config = dict(
    d_model=256,
    n_kv_head=2,
    d_mlp=704,
    vocab_size=6142,
    activation='swiglu',
    parallel_block=False,
    init_std_o=0.0,
    beta1=0.9,
    lr_head=0.00313,
)
MLP neurons of a small language model. Each row is named by its layer, matrix (gate and up: input weights) and neuron, and shows model dimensions 192-255. Each number is 128 + 24 x the weight over its row's rms, rounded and kept within 0 to 255. A neuron's up and down rows have the sign that makes its largest values positive.
A block is one neuron, or neurons of one layer that tend to fire together. After each block is what it responds to, as a language model described it from the Wikipedia text at the highest values.

L3.gate111 [130 166 109  88 102 121 155 139 119 148 150 103 138 122 104 129 106 110 146 110 141 117 133 141 110  79 105 122 139 135 118 139 116 113 159 118 114 130 103 146 126 128 107 113 132 122 113  82 113 164 103 132 136 142 102 101 134  91 172 139 150 149 110 125]
L3.up111 [152 159 156 111  77 181 148 172 124 183 135 119 101 149  93 158 166 136 150 142 104 104 140 145 104 101  88 122 162 131 102  95 106 139 102 133 167 117 126 147 109 153 111 123 141 116  88  94 142 138 113 167 106 155 129  92 141 110 130 162 111  95 100 160]
L3.gate438 [122 126 109 114  71 145 154 136  93 139 137 111  64 139  93 146 148 131 125 115 183 140 126 176 112 127 154 143 170 110 148 118 139 128 117 112 135 130  85 137 141 121 123 115 149 134  88  76 150 150 129  86 112 135 136 109 113 138 120  99 125  78 134 133]
L3.up438 [132 124 139  80  93 169 168 116  88 113 140 102  95 124 103 133 147 146 129 149 150 123 128 107  99 128 182 115 175 102 157  99 117 115 140 120 150 167  93  71 162 119 138  93 182 150 116 124 176 151 117  95 100 115 156  96  98 130 127 127 102  98 133 133]
Description: Month names in dates. Month-name tokens inside dates, after "in", "on", a day number or a table pipe, as in March, December, September; rarely "May" or "Nov" starting other words.

L6.gate157 [121 147 161 107 128  77  76 132 123 140  88 165 117 152 140 125 166 182 128 130 153 122 137 176  96 125 115 145 107 105 129 133 108 168 162 127 133 102 142 111  89 127 100 117 146 100 106 116 131 118 163 122 106 104 111 114 143 153 145 146 130 147 133  77]
L6.up157 [136 161  96 129 102 125 114 173 145 122 126 180 103 152 103 132 143 105 122 125 149 114 161 169  85 106 163  98 122 116  84 102 103 163 132 160 122 132 139 142  97 124 133 141 157 146 124  97 118 138 124 127 131 133 160 111 149 121 114 104 110 144 108 203]
L6.gate167 [121 115 137 119 114 127 168 116 158 149  98 125 137 132 107 127 109 183 147 132 113  99 131 119 110 144 129  72 136 118 116 106 101 131 137 106 168 100 152 125 114 172 160 109 110 113 120 148 156 160 135 144 135 201  99 102 156 129  80  93 131 117 117 118]
L6.up167 [146 124 112 168 152 117 123  96 110 152 141 138 151 132 119 120 156  71 115 104 157 124 160 118  92 152 146  80 149  83 121 124 111  92 128 142 146 126  95 157  94 125 100 125 153 114 119 171 104 130 152 125 165  93 100 145 153 120 145 138 132 122 160 160]
L6.gate216 [134 131 144 117 120 107 125 145 165 179  84 110 130 100 118 106 125 152 135 121  97 102  83 130 109 133 168 124 158 125  78 120 157 158 105 134 132 135 103 112 128 165 185 128 137 108 180 158 155 147 154 186 117 125 123 162 159 117 107 125 119 128 144 162]
L6.up216 [143  96 138 122 153 130 175 133 145 182 105 120 149 112 124 122 136 137 168  95 130 136 103 129 117 108 135  96 131  84  88 168 160 119 105  86 145 114 152 127 128 171 173 120 134 109 100 138 111 177 157 136 165 155 115 113 105 145 152 131 172 106 104 129]
L6.gate456 [124 115 127 116 109 135 115 139 136 128  98 136  88  70 100 130  92 176  93 104 134 147 142 113 126 142 154 141 112 138  91 175 168 142 141 118 145  64 129 144 127 148 102 120 106 167 136 151  82 129 188 116 122 143 144 126 131  88  95  95 128 133 171 139]
L6.up456 [134 129 148 155 124 149 128 143 102 134 138 183 147  91 150  83 122 120 171 111 124 167 118  62 141 121  86 115 145 133 128 144 167 118 129 108 125  98 153 133 107 173 104 122 110 135 147 137 141 172 128 132 146 117 149  53 172 113 131 122 125 101 108  80]
L6.gate614 [125 137 103 138 131 104 118 106 139 141 128  88 161 167 154 142 125 125 147 108 108 155  97 106 143 154  82 145 147 125 128 147 107 133  97 148 131 156 113 133 134 132 123 119  89  85 114 152 154 122 148 145  99 122 120 125 149 100  95 160 137 110 111 170]
L6.up614 [ 91 116 125 144 143 153 129 110 138 150 132  89 100 122 162 101 126 107 136 129 141  88 110 138 135 136 155 128 156  80  93 107 127  86 166 137 127 139 159  90 100 166 126 109 143 148 126 131 169 171 132 148 109 127 118 140 141  98  97 112 170 119 127 150]
L6.gate624 [114 107 128 147 107  87 143 128 129 150 105 160 151  98 151 101 143 129 135 112 134  98 151 178  93 124 114 144 126  97 111 116 125 118 144 148 113 148 141 144 144 149 115 117  96 143 129 168  94 190 165 126 125 106  77 139 134 111 146 139 115 110 112  86]
L6.up624 [163 146  90 141 129 146 146 134 114 123 141 132 108 117 118 101 133  97 133 168 106 177 136 107 124 123 152 142 124  99 106 162 116 114 115 118 160 181 138 147 118  82 112 119 123 130 143  78 133 161 165 112 130 112 121 116 119 153 105 131 144  97 141 141]
L6.gate632 [115 122 143 127 136 162 119 122  96 143 138 119 154  73 122 149 121 128 128  95 150 148 110 117 132  88 145 127 129 154  91 156 118 173 168  84 104 105 141 114 116 150 147  82 111 122 146 155 135 135 125 116 135 107 134 175 139 142  67 130 150  98 158  83]
L6.up632 [141 100 127  97 117 133 155 101 123 158 141 131 148 141 147  84 177 122 145  88 170  87 158  95 125 123 125 143 139 108 141 186 127 144 167  93 117 132 126 132 131 128 167 100 137 152 105 143  89 119 126 124 106 168 152 163 104 134 163 108 158  73 148 149]
L6.gate700 [129  90 136 118 136 122 145 142 131 124 127 145 113 144 130  91 159 107 149 161  94 156 117 162  88 133 154 110  94  94 143 123 119  92 115 126  99 148  91  96 142 118 137 102 141 132 145 162 116  93 138 129 161 161 173 119 138 112 134 147 141 118  92 106]
L6.up700 [135  94 134 170 124 115 148 155 134 150 140 160 116 128 138  93 114 139 158 123 132 167 118 176 137 101 151 132 124  93 110  97 140 110 127 122  97 149 101 100 150 131 117 103 151 140 158 128 114 130 122 140 185 148 129 109 127 111 118 112 130  93 102 123]
Description: Sports score hyphens. Hyphens joining score numbers or compounds in sports text (1-0, play-offs, second-round), plus with/for/to linking match and career results.

L3.gate499 [144 121 161 112 131 163 106 159  93 139 155 104 118 131 116 103 127 137 134 136  82 141 112 139 110 144 117 160 189 108 131 167 124 123 118  82 119 168 150 124 116 134 137 132 109 150  87 120 135 141 107 176 116  82 126 154 102 166  62  94 117 135 134 129]
L3.up499 [138 107 149 100 127 161 102 183 120 147 155 122 137 160 125 112 124 136 154 136  82 130 134 143 100 127 130 199 156 117 138 160 149 115  89  80 143 145 145 155 134 131 152 151 113 148  75 125 118 157 114 159 113  93 153 138 135 153  63 111 104 128 115 110]
L3.gate685 [104 129 167 147 143 113 124 113 105 134  96 109 130 116 148 116  94 120  92 134 135 169 132 112 104 105 138 118 100 167 134 128 124 125 149 143 140 146 124  64  99 159 133  92 152 114 116 100 151  92 129 174 126 133 114 171 124 117 133  83 143 123 123 148]
L3.up685 [127 151 144 111 158 126 145 147 147 132 145  85 144  94 113 133 157 151 169 144 140 118  91 125 125 114 117 126 156 117 114 139 138 122 121 122 168 120 142 154 147 140 113 190  62 116 123  92 169 129 152  99 124 138 129 104  71 123 136 120 153 122 106 112]
Description: Currency symbols before amounts. Mainly dollar or pound signs opening a money figure after words like of, for, a, e.g. $400 fine, £2,000; weaker hits on County and scattered word pieces.

L3.gate80 [144 107 106 125 114 133 115 134 120 173 129 148 114 134 149 116 162 142 124 132  85  89 118 109 131 132 148 125 133 124 116 127 135 100 123 153 151 115 146 133 137 135 144 160 128 112 128 152 140 104  91 155  89  69 149  99 160 144 102 106  90  95 107 137]
L3.up80 [136 112 129 150 129  99 134 134 105  99 125 136  96 136 140 163 142 136 113 119 155 102 117  79 120 150 139 126 134 147  98 104 141 131 137 168 159 144 136 148 118 128 162 136 149  84 109 117 184  84 101 142 132 112 144 106 152 160  94 118 121  97 119 166]
L3.gate600 [147 102 148  64 132 145 166  97 133 144 138 160 150 124 137  95  88  92 133  85 136 141 103 104 142 104 162 116  91 140  75 121 104 111 120 146 135 148 144 162 141 124 147 149 180 106 159 131 156 107 129 123 108 125 132 125 112 135 112 114 125  99  76 128]
L3.up600 [130  78  93 131 104 136 124  94  94 168 125 163 141 142 151 153 111 143 110 119 133 149 139 115  88 122 131  91 117 102 122  77 130  87 129 112 153 116 136 128 114 156 170 101 140 143 141 129 125 135 132 123 170 143 173 132 125 100 113  94 125 107 102 151]
Description: Separators in sports tables. Commas, colons and pipe separators inside sports records and tables, as in dates ("June 19, 2010"), venues ("Norman, OK"), team: scores lines; also "published".

L6.gate31 [140 154 178 142 155 137 105 147 146 123 140 157 159 119 115 115 142 146 121 145  96 111 138 118 152 142  88 140 129 111  82  84 139 114 156  95 130 115 174 135 122 185 157 122 129 131 119 177 152 130 101 109 120 130 117 140  69 163 138 156 152 139 116 168]
L6.up31 [116 156 192 106 125 127 102 146 129  95 146 129 173 135 112 138 164 149 121 173 102 105 128 114 147 164 109 130 152 118  57  86 132  99 174 101 135  94 171 101 130 158 138 121 143 152 103 174 167 132 113 135 138 126 115 130 117 138 122 168 138 127 147 137]
L6.gate106 [ 94 134  88 143 116 129 127 139 159 116  96 124 148 114 156 142 174 134 162  95 138 167 157  90 115 111 135 141 157  70  98 125 108 126 186 165 126 104 127 136 123 128 117 135 149 137 130 148 118  92 156 123 152 113 161 125 138 113 131 114 133 120 114 144]
L6.up106 [ 79 127 138 132 111 105 138 125 145 111 138 107 112 137 143 156 115 136 154 133 111 160 163  95 128 145  97 157 145 135 119 178 123 115 188 151 115  80 106 126 130  91 133 137 164 146 112 141 106  99 109 118 139 104 145 132 124 109 139 122 150  81 135 162]
L6.gate146 [164 122 147 125 131 118  90 139 132 132 147  86 152 154 115 161 131 145 106  85  77 121 139 114 144 107 116 120 167  91 122 178 156 149 148 101 138 112 126 135 117  94 164 133 179 122 169 157 116  93 129 128  98 120 126 129 128 150 163 123 107 125 163 106]
L6.up146 [111 163 128 123 109 114 117 158 133 121 102 130 134 146 144 125 159 113 107 102 108  84 136 128 135 102 134 115  77 146 143 133 139 119 149  99 107 153 157 119 129  67 140 131 177  86 142 104 155  92 117 163 101 132 117 127  86 122 168 131 132 128 157 125]
L6.gate247 [153 141 205 139 151 119  75 125 176 104 108 105 112 127 103 138 136 163  95 146 144 144 125 137 164 145 146 139  98 134  96 108 166 146 142 125 124 106 140  83 163 112 127 120 107  96 111 149 133  76 178  90 139 142 112 177  95 129 111 113 122 148 120 115]
L6.up247 [139  96 157 103 133 135 104 118 140 115  94  88 133 143 114 146 152 138  86 146 146  98 145 151 168 151 174 200 138 114 102 101 172 188 146 124 153 118 125 105 124  83 138 109 165 109 127 140 122 100 152  99 155 106 111 131 104 140 138 162  84 123 147 132]
L6.gate303 [115 145  93  94 159 126 131 132 130 122 114 114 182  67 102 110 134 115 132 121 137 132 123 116 126 150 145 145 145 121  95 160 141 144 156  74  89 141 131 101 106 106 117 113  79 140 118 105 129 128 137  94 141 124 161 172 133 134 110 138 135 154 136  99]
L6.up303 [128 114 139  62 122 142  93 147 125 101 148 119 137 108  97 146 140 141 133 162 152 120 130 146 104 133 135 113  92 108 147 145 128 154 115 132 145 111 156 112 133  91 166  76 119 109 152 171 176 126 141 139 116 135 162 169 119 136 159 133 140  96 136 150]
L6.gate314 [102 139 133  92 138 127 142  93 120 117 132 119 133 102  91  83 133 109  94  80 128  74 122 123  97  93 158 199 109  95  87 109 111 114 131 159 111 147 123 105 104 103 103 101 140 124 152 103 126 135  95 103 151 142 102 114 136 102 111 110 144  96 127 149]
L6.up314 [112 158 111 111 145 132  96 140 128 106  87 125 125 148  96  96 144  88 106 103 115  99 127 139  76 101 164 165 144 106 114 148 120 141 148 139 167 122 148 122 123 108 107 105 134 160 125 117 105 122  91 137 156 150 113 126  94  99 160  80 117 120 166 165]
L6.gate559 [152 133 140 150 149  75  79 151 115 146 135 150 155 158 150 104 152 103  72 148 120 130 126 145 127 133 117 200 126 112  98  90 149 135 148 126  79  90 147 118 118 115  99 118 117 126 126 135 177 121 107 170 112 131 137 169 105 152 130 141 177 117 120 129]
L6.up559 [180 135 116 124  58 114 110 128 131  84 132 131 126 109 130 156 169 116 156 139 110 105 140 129 159 142 157 140 159 123 149  50  98  81 140 136 168 145 142  95 128 113 136 127 124 140 116 130 155 138 143 141 145 137 151 136 129 179 133 139 148 144 126 111]
L6.gate696 [117 133 148 122 125 138 109 130 120  89 161 108 137  87  96 143 121 138  85 158 132 129 109 124 166 184 118 148 123 101 122  83 132 137 167  93 172 113 125 108 121 111 143 119 124 154 129  99 144 147 124 146 156 135 179 153  63 125 133 163 143 157 147 159]
L6.up696 [177 132 131 163 123 115  95 146  96  92 155 106 140 118 135 138 145 157 141 116 126 213 107 160 129 113 141 167 156 163 109  97  87 143 143  99 117 107 101 148 141 107  95 153 126 146 108 154 121  90 141 133 108 152 107 100 147 177 147 155 168 130  92 131]
Description: Date space after month. The space or first digit right after a month name in dates, before the day or year, as in "June 14, 19", "21 March 2025", "10 October 2025".

L2.gate45 [155 160 120 141 123  99 115 110  96 127 140 101 121 148 146 160 137 110 161  92 100  93  93 128 145 130  98  86 129 157 184 138 163 111 145 141 180 158 178 137 138 164 112  88 150 118 118 131 158 152 176 102  97 141 127  94 109 116 113 123 133 115  96 159]
L2.up45 [127 107 132 103 141 153 156 135 115  99 109 156 137 200 140  96 162 136 144 181 116 108 100 129 112  94  80 171 112  92  81 111 101 141 139 156 161 122 147 135 116  80 131  79 148 106 133 103 148 110  98  97 107 116 157 130 118 131 119 130 138 117 158  93]
L2.gate204 [112 183 164 119 127  80 115  91 111 120 172 150  91 187 112 160 130 156 159 118 140  98 125  87 114 159 134 118 115 144  86 110 127 137 107  94 134 134 110 114 117 100 139 121 137 118 100  74 140 121  97  87  62 119 121  75 117 144 155 126 124 132 155 140]
L2.up204 [132 144 128 138 138 162 135 123 106 135 153 119  95 131 122 163 129  97 109 111 114 114  51 157 123 117 115 153 145 119 128 158 157 129 101 152 108 142 106 161 163 129  80 166 137 137 125 122 139 133 115 152 124 137 160 115 119 133 173  67 191 182 110 141]
L2.gate506 [125 137 130 123  83 120 135 133 161 125 108 120 124 175 130 137 149 167 125 120 129 134 119 132 156 104 127 138 148  87 158 120 145  98 122 116 133 136 114 140 172 132 126 113 137 157  88  74 137 154  79  92  64 118 127 130 128 107 128 131 131 123 146 122]
L2.up506 [151 144 123 108 149  97 143 128 135 122 147 141 134 173 130  86 129  91 164 146 118  97 121 101 140 144 155 105 153 138  96 111 116  81 123 134 169 140 109 122 147 108 135 144 135 133  88 127 185 149 132 117 116 113 160 120 129 115 124 128 116 108 107 162]
L2.gate523 [149  95 161 126  92 111 144 152 125 151 165 167 162 153 112 128 143 157  92 149 132 129 100 111 101 110 127 108  67 125 139 114 145 117 109 116 142 121 139 139 146 124 109 159 145  96 165 120 146 130 116 118 110 136 118 120 136  98 150 133 166  88  98 132]
L2.up523 [142 100 161 111  80 103  94 146 145 146 142 141 127 118 127 112 111  96  95 105 128 114  88  96 150  98 111 137  94 109 114 106 130 137  95 145 150 121  96 117 161  71 116 120 133 102 112 133 179 135 116 129 112 125 106  89 134 111  99 127 134 149 144 145]
Description: Month names in dates. Month-name tokens in dates, usually after a day number, in, or on, such as 19 August 1821, in July 2011; also month-like pieces (Mar, Nov, Pos).

L2.gate18 [125 180 137 142 115 142 137 143 144 117 105 201 138 162 109 145 128 139 124 167 127 163 153 163 120 159 140 149 145 132 110  72 145 112 147 139 134 148 112 117 119 124 126 113 159  42 115 137 139 155 120 150 132 123 109 119 115 121 153 146 147 111 132 156]
L2.up18 [154 171  97  79 111  99 140 165 141 121 164 191 123  80 103 133 102 141 105 128 138 168 120 129 112 165 113 139 155 109 123 106 109 144 183 148 106 138 165 132 155 159 120 133 143 106 137 129 128 127 115 144 119 153 121 161 113 163 136 131 136 111 101  90]
L2.gate306 [117 102 169  99 118  94 141 174 125 105 119 155 137 130  98 123 142 152 149 129 161 145 139 130 155 126 141 109 140  95 116 120 123 108 106 133 131 122 138 156 107 125  99 123 152 141 138 114  89 122 136 129 127 130 168 132 114 121  93 149 145 144 135 140]
L2.up306 [139 127 126 164 114 126 112 168  96 141 156 160 109 103  93 118 123 141  89 126 135 131 162 142 145 124 155  88 163 120 113  73 120 124 103 146 129 102  90 115 102 124 131  81 150 158  62 109 116 141 147 105 120 109 120 122 145 104 158 146 149 127 181 157]
L2.gate600 [116 124 112 137 117  98 145 138 103 104  94 158 106  99 157 100 109 132 132 127 152 111 134 136 122 123 131 123 186 123 155 156 107  71 147 130 127  93 134  97 162 146 132 113 158 105 108 128 135 137 152 135 151 139 129 108  99  99  98 115 133 154 132 128]
L2.up600 [132 142 104 113 120 134 156 114 125 107 145 170 103 138 117 139  98 111 129 145 118 146 184 152 154 164 121 110 143 132 111  95 170 130 152 169 135 180 175 141 126 120 144 138 144 126 152 138 123 140  94 151 129  92 138 133 118 130 126 128 161 144 159 130]
L2.gate648 [121 147 144 126 140 136 116 123 180 102 125 157 127 129 125 148 111 122  91 162 138 115 111 105 133 145 152 141  74  96 106 107 153 139 140 111  95 134 115 123 129  99 134 103 130 132 154 110 112 134 183 111  98 113 153 157  70 137 120  72 113 142 127 126]
L2.up648 [172 111 126 119  89 107 152 117 122 149 124 145 147 158 150  91 118 123 162  99 124  90 110 140 151 148 111 137 140 150 165 139 110 102 122 122 125 147 124 123 102 134 101 150 157 111 106 145 152  98 118  93 131 131 123 116 121 138 142 135 113 167 156 114]
Description: Linking prepositions of/for. Prepositions, mostly "of" and also "for"/"For", joining a preceding noun or quantifier to a following phrase, as in "member of", "one of", "For example", "searching for".